Part of a small language model's weights.
Size: 14 layers, width 160, 8 heads of 32, MLP 192 SwiGLU, vocabulary 512, 3.75M parameters.
Training: a variant of Adam for these matrices, 128M tokens, 7789 steps.
MLP neurons of a small language model. Each row is named by its layer, matrix (gate and up: input weights; down: output weights) and neuron, and shows model dimensions 16-143. Each number is 128 + 24 x the weight over its row's rms, rounded and kept within 0 to 255. Numbers have three digits each. A neuron's up and down rows have the sign that makes its largest values positive.
Before each neuron's rows, "fires on" lists the tokens most often at its 100 highest values on Wikipedia text that the model never trained on.

fires on: " ", "y ", "ember "
L5.gate41:139090130098179132138137162120176143085126120177118130095111137120133127096174125141120118110119119125136100100118111156146146090161136104106126129148114118147172133137165128157128154145153084060137125118116095133095102125130135107131170131147127100162135129161162158126180104111127116117116135087162150127145105150121124122147174124086114168120085123117104120126144157127111147114106
L5.up41:132095105128142128141104135179128111131123122095133116158157106109118130133143134092126155135122122098120145099148129180146165121157144100106156108152166133159117176137132138117089135144188117109101135135104133157118105144162091111142148122106121166133129130129149114138164117152118105163104125113119143134152111192154075127168140092126111110116174160104108105170102164095181140104102
L5.down41:109154124148128151119162119172119132136138125107096199131091071111127157141105105050134139130117141144113120180134136107116157126146133132156103153158099115147154125140096123146171135111160155146115129170129122104119079141155120148133102074105100123121136168154119151145101159145155145151127119160161163148124134110138156138137121163112123110101119080098094117138112151119147136125132

fires on: "al ", "on ", "ary ", "ent "
L5.gate111:155119093093156118152168129141123119113133175086121099144157207101100097126159119134107167156102110079148151131123149147127138116131121142082138116108146141097118168147106149064124089136159117120195142128110117134122131137107108133103089119108110130113103111105120095098132143122130137114129152116107114092130125139148099102118137087165109134106169135114105166085123149112165109153147
L5.up111:132167137125082103152118162125144112153171158109116155137095077140132126140130134117125128138115156118164113128124111154166151171122108156131124125152166127135146161098096139145141072113112140140142153153127137133142164132144129181131080155118061129123136126136114111110199123138147136124177112149136105141118116117138180113181160134108137103122174113130129137143101156136115127129169
L5.down111:128139125137165111128134098111161124117112135161176095104153143110101201160141183161126158113162093171164125148177106146143140104086166134140120145103138122147076111116116137144154130145096119110148126118153126138151168123081157136094152167132108111133123115153110138140134121114138148171130120126119109164116104117100146087132105173086159117116123153115150108122119133123098122130096

fires on: " ", "am "
L7.gate29:130135155095126087141176136125138146071104106094128152158154123105096165109122124093148144093101106073133142151121086163150083123123152109129129130126130138160151167151119153129124124119146086117159149084151089110097111124115132071122147180153140145138092104146137158142133149143117090134137131191161144068140096129133120154139135121104111174124124111146130116126117107094125126145111
L7.up29:116130108146122140127143150142162146096149132144148138143128105128137178082105088099190176085087134134131135195145093115127145153136140107145108160139129150151173125105128138127152131171148161106128116136127079127140101139147142142119118119142122180102169135127102161149114139122086139141140111130134129106148124126122109127140150114116119132158129142154142119091150156143135110086157
L7.down29:153130096143149150138133148079118152113135108140104107122142142121151148131123144117140106165119152157129118097148141101110145122114131135119110138136147153107108089115125126155160112117123137115104124155148133142083120154151076151137103119146086117101155119130132135137099148102155194186130119084139061136110148110161163118080143121126175111112121142103162110122167129144124148121185

fires on: "A", "ran"
L2.gate125:147124158150086114134102126140115152132168166094126080095130069133122130114126085124165164146125138132121107170104116062131113144112097156137142156164075127100118104116098094136139113151138118121116136099113087106151145165160118139126118148134121111136117126133079126103132126147146108142118154101115142164130123151168142138173140126101167118149136076114156123138142146126137091114120
L2.up125:130118129107130121119149120104099144146136121110155111102142132137129122106077068114143111124146113087134107176117115169157113146118154134159118178145100127115161102131146104124141094142116157120144149129118149140153100129080151135134109116129134173090130146184070155155122154113161135118112130127176140162134137162167114086083145127113122163095158100147136155178134132157133123145123
L2.down125:130120139146133112148109101140127103128083128168137128134119162177133127146146080147119143149099114128079119167128126151141110144129122094140127177144139144110112090093123106130111142126142138127141157179141151087112120117139110107177179169126137126134116095156114150130133121116114089112149142095118150079110126158140108140116140112125078158129127107133188168189114128182173126134093

fires on: "ed ", "ted "
L5.gate62:139131088129118171115152127148152110145129115156117108085096130121109083107057113067120123155124168131161175092137156142111121185137119120116121113136126171144142160126122126146144126122143088097092116092144130158133097116143135173133151116098116155129175130129141148134129117147164128142101113130093130141090169109135142121103091121159125100122139111120124117091190174118130120142158
L5.up62:108108120122119125134147113098124086120152098129099093102084153126111124113145110156130141087106151082134109096142124137157160107114139098115139122075113121123105132144124131123125150152133132128150134131118137101110140140135125125085137143130112136150082153132109117153132119131125116142107172076116063108183114126092128144126141151112096172141133144124076143132073098106117106151095
L5.down62:087131118171165139087142083143101144130109085122095107111128143146099104112107148126177148151162144125128180155151143088118184113127183143096092099139148103142129125102118116123141090147106139109132134135154147082127114122096167129150127129120140133071062113120084120100124111118110138122113078147145126169146120105103135133160121138131099101146110090115102073120128107104121139117126

fires on: " ", ". ", "ing "
L6.gate182:142120126122165121138152119123130202102113134131134189141129160110115119134128157139125141159116124136139135190128149099090101151081119115098085122127128152122141129155119144127142135130189104099155113097170113145163070171146175111173109136124116174102092123127111122181113116136108105100121107137130153120170078105130114135124137108158098156073122078112140112085141152113183139135145
L6.up182:130176134138139156145141130095109133172101131158145096139158115124117127105082104132118132174119160091137135108134134121104156158108144128102118118134139181169120113119119150113134117152160125098142138104108088126123151104165099126153091144114144133167152144083118121104134163134133117164114127115103122149107146093134096121170103126133141124157187120145134137093131167138152074161165
L6.down182:129115074144177156104138126126101115115150111106140117101159086141132189111122185144121121138175125114087105095117107131175121140149093115118153191124109141163120140107112115091169110108096150090160114120124131146129141129081145124114120119134130129142147117097119145121148151130174149150119140108138126128097138168135148165162105135178118107127131137099117148141128121098097166067138

fires on: "8", "uc", "5 ", "5", "to ", "ol"
L7.gate137:125129113140125130128174141130133139152127125149113137164121098137134110132108095167109086112139141128138117150150113115117081112160115118184104137123103122117101110094166116121174112155119165171132117135094125139097133121155139124117143102123115118154139162105140118152120178128134155110143167142108137147146118138106141117117124180108070125140141101126115089126153120193153137114150
L7.up137:154142114120175164131171121154140132079101134142106110120159109180116178083137095089087145129133103105147158133118118106173115116160107130139120113168082147123111143118124134140133157126063144144165123122131145110131150126083084139128135127113132173178146144134118137141102126112150118132123120139125135130149102124197165107159129127098079156114143109146102117164138156176110136169116
L7.down137:138157128154142119118100133107119135113156130111160178121079109081122088105093169103070104173107151076121158117122131154132152147145132162151101141112166131117113146134132135107135135148130133117141094110114151115144132127139139124151145141111104087112094132135094117152146105105101154115157138104106116101125086115080147083081124103146126107138119142156096155155119127091132105092165

fires on: "ing ", "st ", " "
L3.gate72:158092138165150125124127116145103170116128151119139149108119137138133105081153218117132085130116159127114169120091132128159154115116157122171148167128123147128132103109119181139155145117100137157165149109119140085134098143109106124080140131127121095132126120155102130131126127130111104141144154167138133129193096133097089132126121124108095194118093112106130084150148167129125145102116
L3.up72:114099124119114087146140159138137120122153126135135103157133143131115120164133157124126176099115105129130223112112138152114138156132079115141132118137132041153121121135100147129052142104115098126116120083127131208144107104105131141086122142144116157110133128107117121139145126135111125102144120140140105108129132139209151114123100113115145122164125124128133111128146141114133151123109
L3.down72:100164129114133139132145110139122153119155132103152150129126108128153089151131160135083123146121105130120158118130117154124099181111102115081135138137135125139130115121068138155102156135138097139092115118134098116129191126111124109088138131136154134142107126116159174117146089126182149199125167194090138144165154094120169106139142145143126117152092155117096059158150143131139150114159

fires on: "s ", "ed ", "n ", "es ", "ad ", "ted "
L5.gate1:127130115166139144129180147133088143123101106101121089117144145113110083125130100115098100133134124090100181078094123137111097145156100165072126112130087170111103124146154110145148157124115140128163106130085138163127091108083112118153132138125133080156124134131128124175103141155139140107136158147132144140142095098106153096136130100132100166132084142093126137125116129130105140162090
L5.up1:164131152180116092114161131114149126117175099084049156102096120119138114165108130094145083098133108098142164125111146146170106143126105132100139104135124156084127089107148110135127110119111143158201123090119115129147148142105118115117106125107138110150122139128156127103122095115125175162102156141114098096145129101109120122152146132127144147144107152120133151081092147175102141115080
L5.down1:102163117093156144133135117135104143137065119107161120164102131145115115135114138110120187122102164174161136158155123138118085119103171115134112094142167160131160148125105131134150137146153086083095135146116099112118135101160178160125141136129166134081101077116123106125108150130152070125114110120117133128125147151101125128130119138145142133135139110146107105151138117090147128132158

fires on: " ", "al ", "ing ", "th ", "e ", "h "
L3.gate5:104160145133116100149116179131152114132165137098133144129128170128121111167128130093134135117125122139126027123134151145132142161119163145157112113140095112109126167117071170108204165122109148129146166130145112074143088132165147130145110117100129113147098114120115131108160132131119139127147113148113153146091121140157175157122138113145146103113164167137140162115143180105162128104175
L3.up5:152139136124131126157126130146160066130125164129117117119129109137133145137150147104142182118126178112102118128110175153141147084107152106138156159135134172153151133084076105142104151142189128131112142160125133100120144115169146133085126109118132104127143130155137099122140121106099107136112106086126134127110167172158114115124092113103113116174143125151106109134139138107118095118144
L3.down5:132113074121176113176118172116152127125128132125124133146153141136162128121145166174139119076030103172139127118123099172131112144096124096138133130120125154115122124108150162084149125107079155108151146114133156124097106143120164148151148086166167164142129106111120148184120129111090135145119156168137131131147097148122133109086116146124099144136160124130117094158121143130122141117119

fires on: " ", "an ", "e ", "s "
L3.gate97:124107146136133117108136180129169198104096119152170126114142104146144133123134166113115137086133078128139169160133124095151154114122160097082143186137134117162141114129148127149136148131146108113091164115115139130111095163115184111182137128151132107143136115157099152138121126119102133126161129113117155111094134121074185159143123130145149114159085122179124123143132128159112119113097
L3.up97:124116140118148111095110150103089118113114120115163129147131130132105115154117112113116138094148135110112126102099106192156135120166083098122102148155087158115126168137149120124094089118141140110134160148128126094126061144079141115145141124127117086154105101141127116141117135139141118122138090141130172139192079093108127187171125129149156151124115151144120099172157091152103141125108
L3.down97:109117117124094103093186075169165115138148123117092101162111151116167105122188150132121142137139109122143101158136091175124166113112115158123103158097156140153145113133137091136137098097158142136128120145135158132148159128135125109135100130142130106086132148107137111146101185078123180135101142164110109116145120117146139147118184118116105105170182121115102111111153142131128157083095

fires on: "sp", "n ", "an ", "3 ", "1 "
L6.gate146:135124082135126125138132144157121153125121105118159170149116106122144071103128146104131110188145122172162115134121109162114116116168111163103121149157111148103123124131142097093145126141128138138135127101142111163159078123105155138152126116111142140107117134125106104132157121132161167102149130147125148135143158128126153079139153094161105133109134113136153146098111114131123196083136
L6.up146:107102133135158136128129150107102103128114111162107117111116126127107147109184139137126101089136108126134177106091132134106120093140102140114101159132140132096053111125216092070123111109077112114149134099116169147150110151136137151125155144120163122153128135156160130112153118102154112093141159119146095104168133141147128118101139136107087148137097105122130147111113085132108142139102
L6.down146:125135137125165163157145117122131103118103147114131101144074099115131155133131150128123158092091106108149141150140132135129152134123151149112121136123156114118164138166104203168139149132142069129151135098153137140124189090150118137113111134140132099118154136138145156139111108125134143140132162126133095132132121072096061120150134142155160115113134142166114143157165146083088134132147

fires on: "ed ", "ted ", "an ", "es "
L5.gate132:114122128104159114112148122104073143116130095156109128137110099110108141164137156137122147136132115145126133111113135162134126188131089138109134091096114145125129130167105140141151102138166074111104137119110174152128110135127148136115096150153153141132069113103151175139125125127171090128115149114118151136101096144106102157110145151131155123094119133143124118150140120140101144170103
L5.up132:135093120164170162112126143120132133142124157151148099089096143120106138138138095126137136136128132154103159104155164105138146128159123144176124139114107111077135116116144130115132144121093169168141105157104141145123098150080151192147145073118143121128121108168175167093103123122133146094103158129121127178133111093141129083068120127144105120138099136088143134125112106172102125075130
L5.down132:117110128200089151165097127147126135129165134137125140146112165158161123105131132124154084105098190157158121107112104104157132138139143118169121167158138119110133139076166137145136141107116186120167145165122132123125149142142111146151119112109106171127164110138128125079152116133099160130118112140114135128091137109127157126125128096120119140115114157133120163134122158154130108054161

fires on: "ed ", "n ", "d ", "e "
L3.gate93:120100140138162157133159089141102108096165140090082091150118102139120112121125122113069137125159091112164147071097121175143112163143111101126127151123109133080124089155113126104110142087135126082131111125088134130127127137100119158149145096124132147146111123150157124129070142123119143123099184143134122114082139112130095104134120144158135101121143148131107139139188159169146115108126
L3.up93:152117129162076112115180106126142180139114106181135116126115064146139138139132127120135123128128129154124141121097129110158091114117130138126146140134112129139134063125213122162131136149102168148139111117089110118133127133122149134083172140138089098140153154132107131131120135124129134162118115115105152131141144123119107099095129163135093122152076087119111134131115136156108096127062
L3.down93:115099142087127156123143123139141137123105113129141114106104095133139123133129131089127169147129127077146120153149132145129126175137132115124134139149136199143128098093069048120158094162124083118116126132105116092135108120139159148122111134096144101102125109077114159120136143149190145131089103123168148112143119097149140127103165138093093125127176122092118133119122170119119115109166

fires on: "ary ", "n ", "ly ", "ame ", "3 "
L3.gate70:168126162128106150151150117121113147129137164108135114112130112120104075139137126053129115142150105090142123137160166150137118111159121116144134132140148110152077157117104135069115115117092084156130106115110161170161148141106126130134135146092181082148098110106152113146106102102153093134135133127131125180104147151137132125130135116147151083158170134139101126125075144186121148140137
L3.up70:135139088108145123130155130083069093118176137109103105122081125114126119126120135155133139153163143083141133089158122152118148118141106109105149118126134113151102154143131123091114123152138062104124159117129177154139100134155111125159111191090166130121090082113150097146106098108164116139108170093136106154129149134124089128142127163153145113132205148093131117119123146165136138146157
L3.down70:133150143107131113231106122141110147132125158133167137150104131098106119140158089092131145099052136143111118138145122138142132107135116121138106110105129100101104130118139191115134137137153104073114129161121112172126159106120181129122137154142115137133084148118158116119162128130142150123149084109135125160143128117129113114150134095123135162097157119154132125123115133120111093177155

fires on: "ing ", "t ", "0 ", "k ", "l "
L4.gate186:169132095104098124113131084125165180130084129146128077117110103132108154111094166116137139089131089113087158127138120117153144112144120101138094123157091123158143104103164086155139137148154164147118110109125147181115088150093161112146159133139132127153159136197093148161109132131111121116125099108119129151123142145110152127153103132134105139187085102137134109136111122135100134117111
L4.up186:145125131161158127108125142166150108116108175081144129136130103168121142078116104081117107080123116163119128135112124129123106134129152093140115160152099131090128119109098144131135102099110142150139133121131092102131117148114141121138107069110123128125134137158160166130131123127141145124145155146127098131088174093083198096100131095107156115134154134136150148110158153158094173075136
L4.down186:109105077134109113101126073137171127117116114132102151145137115124152135146137151149096135149155132111119128149108082119092127148129050148113127138112118160145115117137104121157133120133092114121114135121106098145110160084128132106168150129119124082113148106080170154158116110129120127167149152158139102143189148119132104118086120119107096143133153136101150148136113159134105132153090

fires on: ",", ".", "ac", "-", "5", "8"
L6.gate69:151089126155114123112126128124146132154112160137132084143186125113156083147117092112123090110134109125104167154114141089140130125088089143107108102136140183144149131115125092124166158159090160145141149124047066119132161121129141137133147111154140156104151164102146115095142153141102132108160128111138112143123145134131151113104153118113121100139133147125127140117095167159126086141169
L6.up69:149135119113176139116160148148131094141124131162108066154158152144139126097075114092102127164115117127154140139111156144117145141111109127132148139128099213130133142107095094112133137108128118146139148137143111116167147104166088115093112132080141166139124152073130134141134129134146139103132122146191163123147112187162139108160166118087130103162159134123119150124142156122167129118171
L6.down69:130153141108126151155163135111143127112135117118165109113123138125180113090132142081110126136105168134133148114166163156139149111151132119166122102144148160141130134153164135097088121134136111088114131150127152123141127158135130157121148128093081155136145182123112143180124159145106068113152137081160100168137170135097109135136110148097125126116130135118155086078107134128117159133131

fires on: "er ", " ", "o "
L6.gate113:117161134131096107145109140153146155135129099089122131076108125083110096120130102092171130136135089137128159133149117096142155137158105116081133109165105103103147127157131134150113125114129091172178129077159161147116128144104166096136187144094129107142135124143104132139142117106138140135147114157165151097110099132162147145127116098167118153150091114131151123104106124109106111115146
L6.up113:090126105162090096102100152135172127126156127165153178128129090116125162115105099151149130088110132156124119154123121127118153136127144150115134170090150124096148134108117111147121106104129133128111167137160131077144143165136103140083118102066152156138120096107083121105125117126106147142149104151147178096165118171153149143132132126149129116114138125174140148146128149173150141119157
L6.down113:146140085170129105102122120130148128138109127138102100157123163106120150114137122144113160134135116076109136104164135136126174154111115138148088099143167137140065139083140121092127104119139170150154126111129122098126132121146139131101094111170092111101139147093104101097118118151169124151096104129121116141130125132128107158126130105093131117127125122083138151083101148082122131147085

fires on: ".", "3", "5", "1", "e", "8"
L7.gate19:135140151144101125089134118141117129116128110146125122122137094142137125155158171124095159146148104111131140144154156100159152139137155140151118113144118148172129120109137043154149125154125094138135151153124086092165118102121135145124148130137179144119159130120129134140144140129142243126135133158133100129092128141158169048128103127119111110144138142137127161127162152146112140135144
L7.up19:113125159141103145127149109170101127120138137152158134131105139140140100148146140135078170129116158130142129128144186102133143148089168118161082108143137136117103112132157105107189124145100101129113116126117112131181106097142126118107147133142159170141146091121135134130107137089122184116120134122135167147143125122135122068123123138102120068132156160138138123147161152170111110160126
L7.down19:137133143126162115255133125155138124120119162130133146137088137109140125102115128107114096159041154105122114123115130140103117135112110100147104124121166135139138132178126213119117104127127149130085093084121141144141120152148109116111118158117104119132135114158114136127110163105153106111131116097103146131136119133100116137116126130134116143126127168118138107118118134122103113147136

fires on: "y ", "s ", "- ", "es ", "al ", "ce "
L5.gate95:113138136059143111133144153099142074152118082134119125148114154094130138153110151164139133143150112157087079118150120178117145111106144116138098098113123139107107103157135144140138137116184113096104151146128120173088143134141121127139145168110159075103141158114158148123131122117140136137103112131119122122157134161115100108081188136117151129112119123100129104122126127099110114097107
L5.up95:197150144125101155140111103199150114125122138103108091128115130090132109116140138126128112113125146129135148138138146108113158109147132100082108101145136105161113126147144137111123159160109116104089127163111127188076115083110132135137154134120189104092124155104176140109109136124148095111108122123151140124117149111111120105172122097139159145138111164106122119151137088079104086109111
L5.down95:118122147165162095174135179166147122110139171102123157117126113111153140084126138148163126103094090112122118143100136154092169136130113125112158174146146071095133090108105121147151126155134163152122083122169127111137090128084140113144114102113110124137146122105092114127132127141121139109153125123148128126124118168079120152147110131166144138133114124111120167155141116103117131099128

fires on: ": ", "ed ", "ted ", "ated "
L5.gate4:102133109100180157137148154123097109122135129140103102132164095104105083118113123114148132160121130113142170092114160167128117146156090100075138106119165141148101153151128135107124136152115123113123080060096120171093127096117088112152150142126129130132137148080133097158149139139147104166140166107117108115126117132160111099149132083131095130152143124104098116119122137120147133165127
L5.up4:130074104132179143117159130099150150105102105088119127128144126128117160129120134147141150163139099155113124098121160184169141116145126111100154127145153099109140114147146126108089135064122146147138106110127140178096105149118136147136196100107136116132126115167136132147151124135153141166118150123143142117152145139128100140112139102152124078188085127095123117103145112129093138103058
L5.down4:111119132145082084130164153157112125120172129114129149159120077087121132112130110119129118082121166157086131171134147141120107140105142133158118140146135132122170119115131149127134125128133175156127115171121162145113112150139122124120151114146195143085131145177074123101077157113092152125104103126120127113116107136146169135115128097108121142078115143139086160142128153168134128135168

fires on: "ad ", "\n\n", "on ", "ing ", ".", "th "
L3.gate62:158129090141124126129120150174122072170161161086106120080112128114131116127106119100131036132112162120135087117132141141138161138136087161128122141103116182123125152106071119126174085115114142163146139126094151097157142158114105135126113122115122140112105115135110124096120137133116176158151138131127160131097152168150187108129142103121105111123115140090126129122099167140141143112143
L3.up62:131116092135140174104132140131144111153128135102111117074115096138138109113121109091155112152089121126117144143115132107130125159124099146114113128106106126127148121109109092154116114123126102150156102117139101103120162133185107157129118105091144172086111116125149155100122130129150145146134139118127102125069148150140180110074139086132095081155122127095154189065110164113131130110158
L3.down62:157108123118131121228137115114172104155128155177100099127141124175143117111111121168100105131079107107107135134125138115161116106116155119176131092099122165147173110124140103141090146113112162100146149153138124132112092106129149098117171143160142109131141125127121131128144086107137120110149129117145133142135161103127099153117118162121102132170126117139143159100081166097103094152101

fires on: "ly ", " ", "t ", "is "
L4.gate101:122098186096131120113140143168157162129097135112137099153149168110129149110116114153108136153103185113136137122126131128108129101139063106120124166064130110174155109117153126111100095122138120105167125119132103110121189149129147117143139116126146134113145116152132168167139120131073086103143130108133146120176109142161158095166142130109134152122105135136126096092174139163107157116130
L4.up101:061103124086136133144113134120102203149118120154140104144152148119138145144136000187108160153155104138134120105123136202117170143168139156130135131132137129091108124122145112154133148133155128088085148129098133143121125107129115120152125133137135094140149119137130126164129139131175097100130127110122154130088131132120117128156123141134140121111116124127145085119163131120160133142120
L4.down101:148144099114137149172147166115135094143146162178116151132154125130116144114128118123159119110149122130117098163109135123111113163150122126142135142141109090120166132154143107103146153091147172120125132183125112145105126101129102145111156086102097161134092150140135115110106107100112087127111170133148114117127107114129165100134144170132143126139075161127110149119126109116130098117078

fires on: " ", "20", "er ", "- ", "from "
L5.gate71:073144156119098091128142139143174141154143047134128141172128112114122159121104165131131132111117103133108143181118092112123144086110149099127150092137105135128140123160112135152147148155127133112150136111141126077092162124149140107109137152125113124139192107114091121136113151101098113146164114155117105047136104087130156157145108139103127175132114119149139117135100130111155137132125
L5.up71:135094117148128114142135145173188164162160110122111114163132134119116101118105117108120131131107132147108121187105095112125128092118155089158130093126152155150131157141126122187165179139126118143164127105175108128065136126162130080151168111116126148155172140131109111098117138120052107120161118154106096103124128102093135112134100130106103167123154111127112121148105121107123093112100
L5.down71:146094125171136118186125119160105090142135145140088167172176131127153071115132108100123162115091156134137130108119097143137102130193113147165090135170155134162108114071129168138167145138125109103106145120115144161133116136170137125141099150137111119174146131110174142116113144173100143134108142117141113138105142160092103114140115094100141126067166161089092132156134110126129113141116

fires on: "\" ", "t ", "\n\n", "er ", "all "
L6.gate59:113193161126128139130122125170146130107110105113126171138122129117125129114157149131100169129133101136107098137119093165139142078144143131145162161170147096140097152124095110133115154134146139126156116129151120111124135146125175108144109141153102186143173126105125123125157164097087119120139142127135124126144119142085140111157104134129174134169124122158108136148127149107124129144146
L6.up59:141153167143094098124107143180156113142194113074159154153126115160139101111118149139105140162160112138123114088107130133140134152114110132112129100134133126134122122124111116107136143082117142163111128143121097128139112088080154115147141095138107127119136129125072105133179126111119175125110151133090131090121102117113131115103129114138154143125155157135130134153131145095137167072142
L6.down59:120119095128150132164171072145121134116113112081148160156137153099150108109131108125144138116082117116174119137109121123085105103101127110103110135154115103134141149156138145121110124181143112078138136108098114131099130122145095117159125164138150164154146148151146150119094140103119115110142119110149131139141139141108117073130170153097132175087149055169133126122163157135126114138165

fires on: "0 ", "ts ", "4 ", "ers ", "5 ", "9 "
L5.gate177:085105117122115109147084137132085154144135078096160151117113153120117135114097091086105103155122156154170127123116095104153147170125105133091110156117106100130126147127099123122099156105143179158094145154154129116144119172108126172147124119116164138139113107135113154132102141158117124100153113179118111183137109119101128179121139175122144091106131090133143126114124104142148174112159
L5.up177:164107143149115133111129100187112143092118152094151115154123189127131104148111096087109132125126134133092140111150116166154139127165110116117116124154128118130095163136151137074092152128109132142124129152123118144142119162099103161122105121127180134151080075139131137076125101143117124112116147133154122123149088114145134145146158102132123095100137133107108144061080105135115137130150
L5.down177:127093091166089173168173140149091088098106157135134134128143130136116128137118143068107131139140155109172097164085138138147118122098063128114107117159156134120134112132118148162124150150102164113126152134132138133117147132079135113148142164114110121132103118135097154112103145158156135131166112119127107164140148120126078117109112128143139132140184135096157141153145089133093132148107

fires on: "k ", "s ", "on ", "ent ", "ts ", "ing "
L4.gate137:133109128107154115134156139135133128123100154093125142132119126139127120167159124152090158122157159084169146098093106142128182165188123118098127126176131139127122155119124128113052132099187107128127113160112147127128158131156115117158138112128130097117113128124162126120080098113139111105150148114116105127104127142128093098165139109069142161118097154141103136130132089107112150103111
L4.up137:104136124119118145135141167134165108137169157155152133098134130108109138135117104163093128106115184119138146120127077076136128135172125125127104095118129137135087160110118167116108111102142134104143114128098168123118146156144134150172097099128133133126107095129128135137118111098112126104186155107077110143137113144135115083150129100087145152115105151138125132121114141134142151086180
L4.down137:091116154157122112148094162141094162123175148149115124117131125108132136160127152124109121113105129159100119141101127144127113136127116119146151129167172104126108108128111102129096134108097149107118131124134158141103116139124117151112119109126045196173136151116116152119134142108067146121132146174094103128107096115125127133155104142134167049128114142122153113137132111182135150106128

fires on: "\" ", "and ", "\n", "0 ", "s", "all "
L7.gate191:117188146132093112132134111118119125157131130090162147087108102112093092113127143135124124127132125127138167172147128124122149124126132136149105148143127098145088148118101136123115116182150152148125112154145160094125145131141153145119144105147129136114128153121079166107119148141155109101130121080110101124090131157114157117120080124136184136154193097136139155101091095104085157145179
L7.up191:105175148113100135127134114149127123107137143074113154104114148105147042111161163148094131126148118133093141149109134152123122109130124140112110094141141109122114127158088121117139140131128133178112090129176169091149128119127088113123125120128134138121116147108062157119147121151156109104179152107119125109113112152108139125150148122115169129140141100125132131083106081093074149136139
L7.down191:113177105140109083153073100111110125134166096117129131098141077107110101147145105079130129138072117093151133138157143123140153131157139096133130145140098120150146154142100182149084120144128150151134174146152152137116107099136166151124123112133090160158099163174145155123114111108146111122121051141151129166108113147128190114129124130147138123135157137107147088100143113103118157125144

fires on: "ay ", "y ", "es ", "ary ", "ember ", "k "
L5.gate126:141136102094156164119102114108136115114136064113058138131150147123095131154161149135133142133112160114115130113142107166129134151128101132124124096112171147103114183169125127099137095115137072101104146110105118159140094129113134107137098141143157127123109143095178160124178158173156131114098072112133142098125129141179097137118154115114115146116148111105098129145138123124112119151123
L5.up126:105108102175158132097107092127158125139129124136098134141106126130131164150149180116115172119118122129087116122139127147155181165141107084146148135091180120122123130155122131140115120133136150107066129138111118134145098158111144144130140096134136158116126134122154177129146124137118153140116113102103109146149111157124096122104140129138129094133089136078141124144137166140095129064117
L5.down126:094110153146136141171137140126127158132131110143122119127119128143167090090110118129124124136064150127114096131150121140110136142120133132188156159132115137128158121070129157148141135150154143112143104126132100098150139114135133086120108099084114155119156071132080145138094132130188128173153095126116110131119152123080135130136128144116111142163146124102159147137141183125112144086158

fires on: ". ", " ", "7 ", "\"", "]", "d"
L4.gate34:118131115135134066095137094126138116087145101114159126120121133160145129095136134140154119098130130120138172149106103118173131130074138106099112137110128150143136149123111124145119112133151097125095151077144126098153125183134174075123102122119139164113114154086114112117141146135134150165170102154118116108124131144131157132100110133090087080122110118135170117113131136111118141124138
L4.up34:148120104156105099142172121121127115112134109119172147129156134144098108083121106164148128124086147128156186154108090150135123164112167134095100174122136134122114141115132126096137100144152090109105130084115145125149117168122167078130096131092147162149107135072086095087143146142129159168168126151116125125121125143143132135122107123107131088129138095158166113087128125129140134144156
L4.down34:132128108090121146204122168086148162156121143149139118145167184080135139117095121121150142123036126147136131116127134116095110138156148124148123131108150125128087109116150183097141086135106123149135092142132148157124121109164109126122117132112071150155139144146121119102123118111132122126123167117122110149155114164132140132137150115162172150146133110084131059150141159110118137149126

fires on: "t ", "ch ", "g ", "ing ", "en "
L3.gate82:125149109115109154140100123172104141135123117132137140114130123150115137127148240131136091118111138128126147156109109118133131169095185155110121139095115084133142108102114102167147145117179159165111093125130135122122139135129140116113116146158116127143127134157137161135134138114090127132133137133135158112146135174213152115123103121091110133138136099133154126121131160120141127110119
L3.up82:126111127126128095115118167158112164136130123092125090135108134113116121091125154117117125131141154137115042082127128180134126157150103132234123125128123189118100125123139111102111184101135130103089135102117124139131112125090131133117140109103085056161129117137132147142146115141111139111122132158136097117187099119152127134138134123092133134108116147082112116161133132150103136108117
L3.down82:116131088099111124156109116137145109141123150154112119117157127100112077139099138110116109119195159102148125136128123147097135146114104122121125079142121147124137151128107148127122153102120087105142118144142137188114175123097138163118124098120169098153113142104120154127115094123160178152145147177123133138169167090150128144133162145107154119142108130154098114130148127113123118100116

fires on: "s ", "er ", "l ", "t "
L3.gate121:158129112157116119121146097161140171114093139142133104120076080157140161097173102124133165103152102131129152158169121118156146111138100128079146160159101144151150133091143094186123185116145140160159115116108142138117142138124171142123121112136118078135142115160111138096129110115132121099127132118116100105108134156081184135149115140165116140136086128139098133120109100181108117123099
L3.up121:140123122143181150159159121149138135119102134146128136156148089143139163136133121124126129158117103126115102131148136118124136102094192106113137130142139100127158135135130125138091093114129135139078137078117097067111109148194115135064105139082133180107157108121140121100112149164113098120143117112098142094107153125137133113130125145124094114160128121137161110129120111130148119147133
L3.down121:137139150113138152141118098111110134115105131145128145125139152123100143167091153117121136178103107122124160110106146123146127099145151149117173134140124152115117193103139158160151127125099148131137142159107122103100080136118150129104108113083100119131095149129130115115168089168098114109132155081127135153082137137092099136158151141137128120130107094090134173134050093093137108186137